Part of a small language model's weights: LayerNorm before each block.
MLP neurons of a small language model. Each row is named by its layer, matrix (up: input weights) and neuron, and shows model dimensions 0-63. Each number is 200 + 40 x the weight over its row's rms, rounded and kept within 0 to 999.
After each neuron's rows, "fires in" lists the words (lower case) most often at its 100 highest values on Wikipedia text that the model never trained on. A number after a token or word is its count.

L10.up783,216,226,146,215,181,255,269,179,238,215,313,200,238,178,223,130,158,218,166,214,210,261,166,221,188,208,180,270,220,304,204,184,213,218,262,272,206,194,190,200,256,191,239,243,218,221,242,252,220,183,217,200,240,224,102,225,217,165,186,181,225,213,179,182
fires in: "in" 42, "of" 17, "october" 6

L12.up542,202,165,160,170,237,181,231,257,144,177,258,263,189,230,202,199,147,269,161,230,203,277,177,221,169,274,175,194,227,192,204,228,237,288,245,233,176,179,253,225,181,272,234,173,223,108,228,194,249,135,201,177,232,162,122,218,125,186,164,183,206,270,173,229
fires in: "was" 26, "of" 9, "to" 7, "and" 5, "his" 4

L9.up499,174,147,177,190,281,243,218,128,238,152,182,226,139,226,121,246,159,139,144,183,145,186,242,117,201,206,132,230,166,236,178,212,197,150,192,246,222,170,182,191,178,168,180,220,218,157,139,222,184,172,198,171,213,104,176,194,233,245,187,191,220,200,215,191
fires in: "he" 44, "him" 9, "however" 8, "his" 7, "her" 7, "she" 5

L5.up517,283,134,193,197,196,287,219,180,190,266,197,207,160,258,181,249,217,221,153,221,230,203,285,163,127,167,172,232,185,210,181,212,255,170,227,219,280,215,226,168,240,209,240,112,145,247,189,268,167,204,108,195,187,210,235,163,242,285,274,171,142,197,167,149
fires in: "as" 40, "et" 6, "it" 6

L6.up861,203,223,183,190,214,275,253,208,204,213,177,133,197,234,173,201,170,200,115,224,235,295,206,114,170,80,160,241,203,170,223,183,273,234,187,236,178,236,255,141,185,236,194,216,239,191,156,241,149,148,221,186,135,213,190,180,189,218,181,239,133,275,190,189
fires in: "this" 35, "these" 21, "is" 8, "genus" 4, "wants" 4

L2.up607,235,136,209,250,259,194,233,166,204,181,199,172,130,174,187,194,186,224,157,237,283,275,268,178,197,223,92,257,206,210,154,193,160,143,147,248,206,190,186,174,140,140,233,145,164,177,209,183,295,199,133,195,179,197,171,160,192,186,227,259,214,215,177,230
fires in: "an" 40, "a" 40, "his" 11, "her" 8

L10.up86,195,213,203,198,255,185,230,220,189,182,229,141,191,218,187,155,157,192,205,297,209,198,266,186,195,225,191,190,152,201,175,208,233,176,244,267,230,158,149,209,211,289,181,221,198,130,214,196,170,185,136,192,193,264,135,184,143,199,197,169,246,275,221,244
fires in: "which" 26, "two" 15, "when" 10, "who" 10, "where" 7, "while" 4

L2.up978,229,228,128,223,274,253,214,189,199,160,185,160,225,211,130,130,178,184,139,215,184,186,246,134,172,158,122,175,226,176,160,178,230,192,204,179,201,159,265,172,233,186,238,161,137,160,194,200,186,103,231,206,178,295,213,131,187,173,304,266,244,224,224,194
fires in: "and" 99

L12.up743,211,200,159,205,193,276,251,220,178,208,228,152,138,230,162,217,196,158,129,213,189,132,186,113,261,149,177,242,207,139,189,157,82,221,268,255,177,184,208,189,187,185,170,207,183,158,151,216,206,150,247,269,188,150,134,143,184,230,240,165,196,220,219,201
fires in: "he" 25, "while" 10, "first" 7, "like" 6, "his" 5, "however" 5

L5.up777,219,158,162,203,217,249,248,232,272,139,144,209,185,248,135,180,178,153,154,207,205,177,246,124,242,224,234,174,219,230,238,186,146,235,255,210,150,205,218,146,202,156,203,211,285,217,208,243,241,107,136,165,236,298,236,175,171,272,212,228,129,256,207,186
fires in: "their" 27, "other" 18, "they" 5, "others" 4

L2.up879,189,201,191,269,244,192,199,177,261,217,166,222,195,218,176,168,186,235,170,188,229,230,222,115,210,95,217,202,247,195,240,199,226,160,260,212,224,160,230,168,130,200,238,164,189,206,159,173,245,201,136,246,182,211,183,147,142,227,203,243,211,216,186,208
fires in: "is" 58, "an" 14, "was" 8, "own" 5, "may" 4, "his" 4

L9.up732,233,241,254,157,190,166,261,238,191,188,185,218,224,251,155,201,231,186,182,172,216,239,204,113,156,210,205,233,228,169,134,86,182,148,169,173,181,149,196,133,151,220,289,190,225,213,280,192,217,173,144,201,227,173,133,188,208,209,210,168,211,187,244,265
fires in: "served" 17, "germany" 13, "german" 11, "series" 8, "serving" 5

L5.up814,232,222,145,295,236,239,197,200,211,284,199,141,94,229,140,204,192,180,94,233,200,246,249,157,229,202,197,210,183,197,256,148,189,158,223,184,220,224,274,188,118,164,250,129,161,254,174,192,193,158,150,223,193,198,175,140,181,267,164,223,145,204,229,212
fires in: "it" 51, "painting" 4, "maintaining" 4, "japanese" 4

L6.up216,227,165,221,223,250,158,214,183,166,193,227,171,211,156,260,173,174,97,166,223,238,217,213,177,211,191,166,241,138,250,248,182,175,175,236,183,216,240,176,186,196,142,224,260,152,128,211,234,246,159,175,228,132,260,196,204,147,202,196,245,246,258,206,242
fires in: "a" 75, "incumbent" 18

L5.up90,258,209,273,205,181,279,254,215,165,186,154,201,186,219,184,231,205,216,177,239,177,266,230,210,152,201,237,164,201,273,121,202,275,232,271,126,215,237,241,194,178,131,179,158,266,205,206,251,208,192,130,196,182,247,203,258,185,167,209,266,168,220,213,182
fires in: "to" 31, "into" 7, "this" 5, "front" 5, "throne" 4, "100" 4

L7.up362,194,168,167,144,218,240,148,186,199,198,219,176,248,173,272,130,159,211,170,248,201,237,227,201,176,247,167,178,170,210,240,246,258,191,162,253,180,158,129,176,165,206,160,268,251,171,169,252,210,177,139,183,145,235,179,138,182,198,196,164,217,216,203,217
fires in: "democratic" 21, "members" 13, "location" 6, "democrats" 5, "months" 5

L5.up974,188,179,222,166,229,210,233,198,182,94,187,228,150,143,183,171,156,167,202,247,233,236,167,138,221,161,97,184,118,216,252,185,198,109,209,140,248,189,201,321,210,187,201,228,183,182,175,160,207,152,209,261,276,313,145,246,118,188,174,201,216,175,199,242
fires in: "while" 21, "built" 11, "building" 11, "aldabra" 5, "available" 4

L5.up299,208,148,215,195,220,230,280,234,156,267,185,231,161,210,105,149,173,216,150,135,182,303,223,120,206,184,209,189,209,173,252,172,216,177,263,164,199,195,269,232,209,203,207,238,202,189,168,279,205,192,205,247,162,223,168,170,198,170,267,235,165,234,250,146
fires in: "had" 44, "has" 25, "have" 22, "having" 5

L10.up639,204,154,229,204,206,179,225,169,208,183,156,152,189,176,248,157,204,169,145,255,229,226,208,187,219,195,187,168,157,227,228,172,90,187,216,270,197,212,199,212,226,120,224,202,194,204,204,268,241,225,159,175,200,256,213,175,212,239,248,211,176,226,223,194
fires in: "a" 98

L5.up816,244,160,269,181,219,220,240,154,208,189,99,181,138,197,175,137,170,135,183,310,201,220,259,207,247,167,207,204,205,268,199,198,145,184,187,236,216,256,296,155,154,166,195,143,216,235,176,197,230,165,202,129,184,153,189,218,168,199,181,225,204,214,212,221
fires in: "on" 32, "old" 7, "southern" 4, "olympics" 4, "jennings" 4

L7.up147,247,156,123,143,268,194,200,233,203,255,167,245,155,196,224,179,186,215,142,289,217,209,252,169,200,165,152,146,248,218,194,225,218,122,171,226,223,184,193,267,188,157,195,273,163,219,180,235,215,181,159,202,161,278,177,194,191,218,234,141,223,219,202,195
fires in: "more" 15, "one" 13, "eight" 11, "most" 10, "last" 5, "some" 4

L5.up575,328,109,150,178,270,207,227,279,193,197,218,163,146,229,175,231,180,223,195,207,185,237,196,194,211,157,201,200,163,198,125,205,169,145,203,200,192,233,175,283,188,205,257,266,239,171,205,222,192,205,191,182,219,238,180,201,152,151,148,152,173,198,204,196
fires in: "second" 26, "last" 9, "east" 9, "most" 7, "this" 7, "she" 4

L7.up519,252,211,200,258,203,191,184,189,197,263,216,197,182,165,184,249,190,266,170,210,190,194,249,216,177,173,190,148,199,258,212,235,294,105,175,219,192,196,203,170,117,217,224,245,241,194,169,181,211,179,247,214,205,298,204,135,142,218,94,221,195,207,172,164
fires in: "south" 30, "club" 7, "about" 6, "still" 5, "satellite" 5, "southern" 4

L5.up991,211,203,173,226,242,261,263,180,255,231,214,162,293,270,219,167,154,180,181,237,272,242,197,132,221,149,239,191,254,136,230,188,208,119,188,253,226,234,191,153,176,221,260,253,206,149,161,169,184,124,189,221,163,218,170,112,208,188,205,158,208,232,185,162
fires in: "but" 42, "it" 19, "these" 18, "east" 4, "at" 4

L7.up11,275,246,109,214,210,213,227,179,184,246,206,200,190,280,97,300,198,165,178,189,217,215,227,134,198,215,168,176,132,216,267,124,192,191,235,292,208,279,222,190,113,208,224,213,238,212,157,147,139,257,196,244,206,135,180,125,192,238,204,182,214,200,252,216
fires in: "have" 19, "but" 14, "having" 6, "back" 5, "however" 5, "when" 5

L2.up543,259,182,166,193,207,227,209,151,217,239,208,227,256,160,279,217,152,144,216,152,179,237,119,185,136,178,243,253,252,77,213,189,192,176,262,241,213,181,139,186,236,209,183,275,143,191,176,203,184,199,231,185,161,208,198,147,195,167,237,169,302,220,139,111
fires in: "which" 47, "quarterfinals" 5

L5.up695,201,224,210,225,199,192,258,259,145,218,185,262,207,223,170,190,204,221,112,252,186,274,235,136,190,210,200,215,223,157,142,154,163,184,194,242,198,252,247,180,168,149,231,241,204,194,200,271,262,178,182,129,258,177,217,232,149,185,179,210,175,178,195,201
fires in: "gold" 14, "germany" 11, "although" 9, "german" 8, "of" 6, "gourdou" 6

L7.up62,267,166,174,89,161,189,196,204,169,190,221,192,226,267,167,190,204,183,123,185,191,228,167,165,245,140,241,230,159,178,195,131,152,157,225,203,229,229,225,193,179,211,220,209,142,177,165,298,234,105,220,206,225,283,226,121,210,181,246,236,213,229,195,133
fires in: "as" 24, "has" 23, "which" 19, "bass" 8, "also" 5, "who" 5

L5.up628,214,118,137,268,268,226,198,138,185,206,166,183,206,104,202,167,180,170,188,219,171,193,165,213,225,232,186,127,279,179,137,167,93,165,266,234,223,256,194,218,191,202,210,221,203,169,199,213,220,203,178,186,136,146,210,142,207,120,131,156,290,228,217,226
fires in: "north" 14, "best" 10, "west" 9, "former" 9, "information" 5, "farm" 4

L11.up43,228,174,223,187,174,189,162,182,227,212,163,170,265,126,201,215,208,196,178,166,205,216,273,159,175,175,145,170,63,227,195,212,140,183,161,174,144,209,153,201,167,182,216,284,211,107,184,272,221,157,277,124,203,165,140,205,202,204,169,220,207,174,193,239
fires in: "a" 20, "be" 19, "album" 10, "league" 7, "albums" 4

L2.up305,197,120,236,271,220,143,215,180,195,261,249,176,203,227,256,160,210,195,234,160,151,320,248,164,142,287,207,212,240,154,160,172,260,213,196,232,217,196,139,219,183,170,222,191,193,233,188,216,251,218,126,252,230,162,203,181,237,196,245,155,167,221,207,228
fires in: "its" 35, "site" 7, "capital" 5, "it" 4, "city" 4

L2.up720,241,175,172,222,233,272,245,199,207,294,236,185,229,189,182,210,190,214,217,198,200,221,208,177,126,196,195,162,203,152,165,195,179,148,211,240,193,258,282,215,221,244,253,179,88,169,279,202,161,215,225,267,129,185,164,116,128,140,258,208,207,223,186,203
fires in: "which" 53, "when" 19, "while" 9

L5.up157,194,132,240,171,226,197,167,181,273,198,215,177,185,236,178,179,161,226,167,239,130,195,123,105,209,150,223,210,248,211,228,214,146,151,274,206,233,228,197,175,248,328,235,194,192,222,184,264,262,184,137,189,231,235,180,192,261,199,243,215,201,227,194,167
fires in: "as" 51, "born" 4

L7.up939,203,179,195,209,241,297,255,193,220,226,192,171,224,194,119,182,136,168,169,231,254,153,170,139,193,191,217,188,212,197,221,191,190,170,278,263,202,239,150,238,246,181,193,161,253,181,178,213,247,138,117,162,149,217,215,164,217,201,214,228,206,238,221,278
fires in: "they" 16, "these" 10, "there" 9, "their" 9, "east" 5, "another" 5

L6.up975,249,87,188,133,155,187,198,213,200,283,192,164,196,171,212,160,167,150,191,185,261,215,236,153,140,196,154,198,191,154,227,184,154,168,173,239,277,254,208,196,212,226,219,237,167,212,260,226,201,155,160,215,142,247,136,162,209,217,180,224,194,223,187,175
fires in: "made" 18, "democratic" 13, "most" 9, "major" 6, "more" 6

L7.up723,209,125,224,215,213,249,202,190,163,240,259,184,192,216,232,224,212,180,110,194,137,201,275,101,183,181,197,175,181,145,180,158,199,119,231,195,201,190,185,216,147,227,196,186,123,148,224,202,160,180,130,245,201,221,168,171,165,265,163,115,230,196,207,236
fires in: "de" 36, "votes" 14, "a" 10, "having" 4

L2.up992,212,174,242,243,288,192,189,131,182,179,241,175,82,200,184,161,209,204,197,318,151,188,266,153,232,235,225,200,183,267,258,216,138,209,183,212,243,308,218,187,126,182,234,156,217,261,226,207,229,156,186,211,270,157,193,231,195,205,163,177,198,224,191,177
fires in: "on" 44, "in" 33, "by" 16

L11.up815,221,93,181,184,264,178,178,275,155,179,150,189,200,233,108,144,176,190,232,220,183,243,205,152,222,208,170,169,237,220,202,239,180,187,275,207,258,147,184,171,150,253,233,224,186,264,182,222,253,136,210,155,217,265,186,232,168,208,252,210,244,294,188,224
fires in: "at" 18, "third" 7, "5" 7, "its" 7, "that" 6, "first" 5

L7.up466,173,145,231,225,187,126,235,151,187,235,253,229,207,213,166,236,227,260,204,272,194,215,209,133,192,212,164,213,167,220,231,189,200,225,208,208,269,254,216,213,206,146,159,182,190,170,197,222,156,189,196,224,211,230,118,160,128,202,195,178,184,219,180,174
fires in: "in" 32, "on" 8, "from" 8, "as" 7, "been" 6, "for" 5

L6.up136,258,214,208,198,289,146,122,203,231,148,240,150,111,210,213,213,132,173,161,202,255,198,136,220,109,158,146,167,189,223,182,243,229,286,203,285,192,185,140,174,179,160,145,170,169,186,240,208,279,218,231,203,207,243,181,186,141,160,237,223,220,230,224,185
fires in: "museum" 17, "january" 16, "2010" 7, "2012" 6, "business" 5

L6.up168,205,165,171,215,234,195,250,131,159,240,266,218,243,228,116,233,183,228,156,220,228,183,150,156,167,199,97,230,172,180,203,162,204,213,216,167,245,187,182,264,192,124,189,210,236,194,135,247,201,210,236,235,218,216,153,201,160,211,250,219,178,225,175,234
fires in: "have" 25, "had" 17, "available" 7, "again" 4, "has" 4

L5.up195,170,163,121,260,159,200,227,230,200,221,186,175,123,277,177,188,174,160,148,222,215,235,195,166,257,161,229,189,222,238,149,178,212,179,244,173,219,188,210,193,217,213,177,160,171,160,203,210,164,143,207,227,220,181,186,206,162,212,198,250,143,158,189,171
fires in: "was" 59, "were" 17, "with" 8, "is" 5

L7.up911,221,265,142,184,185,258,206,139,166,187,238,222,255,234,265,90,153,181,133,257,234,247,142,233,223,174,236,174,196,260,233,141,185,234,216,147,172,262,239,181,191,230,119,240,206,177,269,272,245,140,204,268,204,209,167,149,126,214,174,143,236,176,217,211
fires in: "built" 13, "while" 11, "building" 11, "racing" 9, "april" 6, "place" 6

L5.up469,206,167,230,196,218,141,224,176,215,215,99,179,143,210,191,157,183,205,168,251,216,269,238,126,241,237,174,196,152,176,196,202,144,204,247,161,218,225,185,172,215,188,207,169,164,178,176,172,218,203,108,269,273,229,126,164,225,158,181,227,171,173,230,151
fires in: "was" 11, "band" 9, "based" 9, "a" 9, "an" 7, "is" 6

L7.up639,221,161,257,217,220,153,186,163,203,211,257,239,130,219,195,144,211,176,174,167,157,190,225,213,232,218,263,213,228,130,242,157,203,189,248,171,189,112,251,235,128,211,214,215,207,96,139,173,248,186,164,266,232,148,213,143,202,196,180,209,210,243,200,129
fires in: "a" 45, "party" 4, "parliament" 4

L2.up805,240,187,293,259,251,228,205,157,253,202,209,150,90,198,230,227,195,163,167,248,196,239,225,78,190,169,196,228,171,211,243,221,167,204,200,205,212,217,229,192,156,200,194,171,157,201,237,176,220,153,135,162,215,200,188,118,189,195,250,197,149,208,186,251
fires in: "a" 60, "an" 17, "it" 14, "its" 6

L7.up228,223,210,164,178,196,224,268,231,211,216,154,183,219,181,166,252,122,150,164,179,242,192,215,113,145,158,198,157,149,216,208,127,279,132,146,230,111,199,220,238,199,203,216,156,256,260,228,252,217,172,164,185,131,269,158,144,238,253,131,143,198,249,223,250
fires in: "they" 42, "these" 17, "took" 8, "those" 6

L2.up751,202,232,81,244,211,274,181,152,182,204,161,185,217,237,162,168,184,199,138,194,210,234,201,178,209,146,257,232,180,156,230,183,223,180,164,236,97,176,305,194,224,212,225,220,189,173,189,202,181,148,191,221,160,220,192,134,149,190,258,190,193,226,218,211
fires in: "and" 47, "who" 15, "s" 9, "as" 8, "the" 6

L10.up988,184,161,265,203,271,202,160,217,128,234,118,137,134,175,228,223,128,195,204,266,219,230,237,155,239,171,194,142,223,243,162,175,184,165,209,203,221,243,112,135,171,205,206,254,169,165,207,219,212,171,207,212,166,287,224,174,179,219,150,236,250,232,207,199
fires in: "a" 72, "u" 5

L5.up146,240,204,239,296,209,205,231,144,112,220,206,193,72,221,204,155,161,195,207,191,176,165,167,211,120,216,158,165,257,147,223,82,143,206,262,221,299,238,176,227,114,217,184,167,137,220,148,151,234,163,155,233,194,298,181,242,196,243,175,146,264,183,211,171
fires in: "district" 43, "democratic" 6, "diocese" 4, "democrats" 4, "location" 4

L5.up234,207,104,195,248,225,241,245,161,176,249,213,155,119,146,275,231,159,230,162,207,197,190,153,176,190,249,149,188,184,187,226,226,209,168,178,151,207,221,230,201,161,188,196,139,224,196,211,169,234,112,145,228,251,262,160,55,199,174,201,247,192,222,194,233
fires in: "its" 40, "an" 33, "a" 7, "it" 4

L5.up45,194,182,209,242,268,178,244,124,192,205,272,218,168,252,140,158,155,142,157,279,258,258,239,96,193,159,194,184,151,164,193,160,202,170,174,240,221,252,218,200,174,188,214,200,191,155,187,212,176,237,151,188,172,173,111,159,196,249,246,218,157,207,176,176
fires in: "this" 29, "these" 18, "there" 7, "the" 6

L9.up71,208,218,244,208,233,253,203,190,215,190,195,182,127,224,151,178,195,170,198,213,217,180,263,147,180,256,172,220,215,206,175,230,188,206,172,233,239,215,188,210,219,147,246,202,204,167,237,219,195,181,142,173,219,161,153,137,198,186,233,119,181,176,226,191
fires in: "him" 22, "her" 12, "out" 10, "one" 6, "front" 5, "months" 4

L5.up841,182,219,219,200,219,312,248,209,152,270,183,92,177,222,224,208,194,200,111,239,242,204,154,117,194,125,232,187,214,179,145,151,169,181,166,184,207,233,265,244,92,160,247,131,180,214,172,164,200,195,191,185,189,198,166,183,180,187,223,213,144,193,221,240
fires in: "this" 24, "it" 18, "became" 11, "period" 4, "because" 4

L9.up374,209,216,242,203,181,208,257,202,157,137,242,202,161,231,136,242,229,139,176,190,241,183,251,127,163,210,222,216,252,215,206,208,199,200,270,246,202,176,175,239,170,222,221,252,198,224,215,228,208,154,132,188,208,176,121,171,272,155,201,225,218,258,235,105
fires in: "however" 15, "been" 12, "website" 11, "when" 9, "while" 8

L12.up805,186,151,212,165,187,201,207,179,123,227,179,210,208,227,183,180,219,180,151,189,257,189,216,120,204,187,143,145,226,185,277,207,259,255,213,176,244,190,139,231,188,167,196,200,216,149,199,265,228,202,226,228,264,186,179,129,206,144,209,205,165,188,188,177
fires in: "with" 31, "on" 17, "for" 11, "as" 10, "in" 6, "from" 6

L6.up1019,224,189,73,215,150,183,266,160,196,237,153,166,170,200,214,218,164,203,161,241,174,246,224,198,235,157,186,219,186,176,215,181,221,117,217,223,217,179,130,172,220,239,230,234,252,230,205,329,238,184,278,200,171,309,171,171,130,238,196,197,174,225,184,238
fires in: "american" 30, "most" 13, "america" 9, "among" 7, "making" 4

L7.up404,168,245,237,142,212,228,221,168,178,219,222,148,132,225,168,100,181,174,131,259,251,230,257,186,212,134,192,239,146,257,240,96,129,177,184,235,287,265,165,227,202,158,267,214,219,184,210,258,275,165,223,185,223,205,183,250,176,250,235,212,154,247,204,198
fires in: "in" 40, "married" 7, "office" 5, "destruction" 4

L6.up545,204,191,211,263,203,270,276,242,208,182,203,192,156,190,193,231,185,154,179,261,184,177,231,191,177,217,228,170,194,208,179,202,137,132,136,257,284,169,197,245,173,197,241,168,168,156,202,251,195,193,142,215,222,182,171,167,190,202,238,190,146,221,171,173
fires in: "university" 26, "it" 15, "its" 5, "which" 4

L2.up625,212,250,165,194,248,306,286,246,195,166,146,209,206,245,102,209,171,207,167,186,219,136,228,166,177,183,202,152,196,182,221,163,160,157,185,279,95,198,254,186,170,217,250,186,148,180,217,204,135,145,222,171,212,186,177,205,150,217,218,233,182,206,254,227
fires in: "when" 28, "while" 20, "he" 17, "where" 4

L2.up156,233,153,285,209,230,210,195,166,209,189,151,178,98,139,224,219,199,203,139,216,201,223,222,141,203,113,152,246,158,213,224,192,106,193,170,213,229,212,220,177,131,155,223,230,191,246,227,193,257,149,127,209,185,282,202,139,228,194,221,227,184,204,183,236
fires in: "a" 98

L10.up866,231,99,182,179,264,199,200,188,232,167,213,163,183,165,93,255,204,168,90,180,210,170,190,114,258,135,129,169,158,183,148,214,219,193,198,256,249,194,179,230,203,157,242,226,153,234,171,244,147,237,131,187,136,168,228,127,251,174,219,248,202,243,212,136
fires in: "been" 17, "also" 16, "these" 10, "however" 5, "him" 4

L10.up652,233,227,227,232,220,232,264,202,213,234,227,160,134,249,181,203,180,200,136,218,217,165,165,169,175,213,163,204,222,226,253,228,160,111,201,201,273,250,164,213,207,244,248,141,218,93,178,132,236,208,137,173,200,178,161,117,218,204,172,113,251,196,228,244
fires in: "this" 16, "two" 13, "him" 8, "when" 6, "while" 5, "her" 5

L9.up406,202,190,208,224,168,169,174,218,167,265,209,217,188,230,152,176,210,254,194,225,190,255,200,148,285,170,231,87,212,210,205,196,172,190,236,174,224,180,246,204,208,221,152,237,150,183,140,134,225,210,252,193,197,204,154,292,73,165,179,163,169,173,204,179
fires in: "on" 29, "second" 21, "al" 9

L6.up225,172,181,154,225,271,223,197,166,219,281,184,158,111,299,235,215,172,92,240,204,243,223,281,149,167,203,211,172,257,245,159,171,209,179,255,203,283,204,120,203,116,235,193,168,161,209,168,179,205,171,222,205,262,148,211,224,143,216,233,178,228,229,218,296
fires in: "of" 55, "year" 4, "years" 4

L2.up810,179,233,195,208,295,256,296,146,218,124,95,194,164,222,93,226,189,205,196,165,198,246,244,66,195,111,206,242,263,149,206,181,193,172,225,226,199,182,214,207,152,170,260,173,143,207,239,195,143,233,154,188,165,129,177,187,163,175,189,275,162,243,195,210
fires in: "is" 56, "this" 15, "are" 13

L6.up678,188,205,178,187,210,168,134,253,178,207,203,188,187,227,157,159,124,204,183,236,182,218,249,152,200,217,158,192,131,202,224,202,152,161,299,167,177,210,150,188,216,188,159,238,238,204,194,186,205,213,132,167,162,195,221,188,220,210,169,166,222,191,212,273
fires in: "including" 24, "where" 8, "which" 5, "announced" 5, "canada" 4, "involving" 4

L7.up550,169,225,184,178,142,237,257,148,169,208,234,254,196,222,171,138,172,245,144,237,197,250,220,215,247,187,202,174,177,174,130,199,207,215,250,243,295,143,180,221,159,109,175,172,188,246,260,203,264,204,185,185,186,251,212,239,158,234,261,172,198,199,215,224
fires in: "after" 24, "early" 8, "department" 6, "to" 6, "original" 5, "quarter" 4

L5.up183,237,67,225,218,320,188,154,282,224,238,174,176,168,143,172,224,167,162,148,224,241,191,195,168,196,217,171,215,192,230,252,215,166,126,205,250,203,251,196,200,143,144,235,183,227,209,163,201,298,211,113,219,187,212,155,138,232,182,175,218,198,214,193,225
fires in: "s" 52, "a" 27, "an" 20

L5.up597,247,194,183,247,223,212,140,207,173,246,247,149,125,168,219,260,203,172,136,214,220,198,208,153,164,162,212,234,271,218,253,235,222,218,220,168,245,248,173,201,173,239,250,121,181,214,187,199,200,106,251,140,227,309,208,180,187,172,249,195,187,209,179,205
fires in: "and" 75, "or" 6, "chandrasonic" 4

L9.up394,235,179,178,199,237,177,170,221,123,238,154,140,160,189,174,145,223,258,159,330,235,177,183,165,250,246,182,139,223,247,198,193,231,247,166,152,158,188,238,188,174,139,176,123,232,210,223,215,243,208,196,196,223,200,149,206,142,179,173,126,176,191,209,206
fires in: "on" 51, "october" 12, "1980s" 5

L6.up857,165,184,186,255,240,218,317,205,166,238,138,221,203,175,171,212,180,191,167,224,179,207,207,130,194,210,189,224,236,157,184,165,188,138,237,218,267,184,190,225,182,153,205,182,148,261,174,210,263,180,177,143,221,201,197,267,143,173,243,239,217,199,177,271
fires in: "of" 50, "the" 12

L2.up780,260,215,188,185,240,239,171,205,206,214,196,201,157,126,190,120,165,314,187,158,219,161,192,220,224,138,182,181,246,222,182,185,254,149,216,163,201,283,194,225,175,257,199,215,210,166,212,201,244,186,157,200,210,215,174,138,142,147,180,178,166,192,243,210
fires in: "and" 74, "club" 7, "team" 6

L7.up671,222,120,191,251,211,164,225,162,114,274,161,183,169,225,176,132,184,208,166,218,230,256,227,159,195,181,174,202,238,184,159,246,193,178,188,203,264,243,171,179,215,160,189,155,185,235,223,233,232,157,99,174,214,213,188,151,222,246,213,242,164,184,218,119
fires in: "its" 29, "as" 17, "it" 8, "information" 6, "used" 6

L2.up154,213,194,137,215,218,196,209,212,167,208,178,184,90,201,138,183,184,232,162,236,184,190,196,210,234,173,206,133,208,221,218,172,307,204,193,159,170,98,195,151,163,134,176,189,240,211,171,196,229,165,209,178,172,265,190,211,165,235,207,218,207,184,157,216
fires in: "on" 61, "by" 28

L6.up830,211,102,186,176,189,208,165,227,182,172,191,225,174,139,223,199,192,195,160,196,204,237,209,223,203,139,128,244,241,230,195,172,146,212,184,203,270,223,284,210,186,127,245,260,123,154,201,215,203,202,170,188,219,187,169,199,189,182,202,186,158,182,212,159
fires in: "an" 27, "his" 14, "under" 8, "east" 5, "art" 5

L5.up619,181,170,227,231,266,207,179,226,173,216,222,156,238,275,209,157,195,82,161,267,156,207,140,222,153,253,133,83,205,199,247,157,230,214,201,158,219,159,177,228,200,215,178,245,160,230,263,228,256,210,229,246,165,208,195,210,153,207,138,219,311,234,266,197
fires in: "democratic" 29, "council" 12, "built" 11, "building" 7, "college" 5

L6.up536,194,251,136,229,180,265,230,179,156,237,180,139,158,244,223,251,184,191,179,193,213,193,197,180,143,157,196,187,132,178,255,156,181,150,244,142,286,202,209,173,215,171,168,171,150,149,198,175,170,144,146,163,143,229,204,186,198,161,204,192,197,225,196,160
fires in: "it" 59, "get" 9, "location" 4

L9.up442,199,151,297,233,222,134,200,204,132,149,158,180,190,226,158,251,169,170,189,230,253,150,141,146,242,145,144,156,209,163,209,211,193,169,217,202,307,211,165,244,172,174,216,196,186,170,219,116,258,212,214,251,181,263,176,201,163,160,238,248,184,218,217,192
fires in: "time" 38, "them" 15, "system" 7, "top" 4

L7.up176,171,279,198,235,198,137,283,163,201,215,209,291,213,232,195,174,153,207,192,236,158,219,283,143,151,265,209,208,236,183,277,197,189,173,203,226,220,214,178,151,205,194,218,258,198,242,241,248,180,222,228,247,229,168,135,239,130,171,196,194,217,216,154,220
fires in: "during" 37, "in" 26, "before" 9, "since" 5, "throughout" 4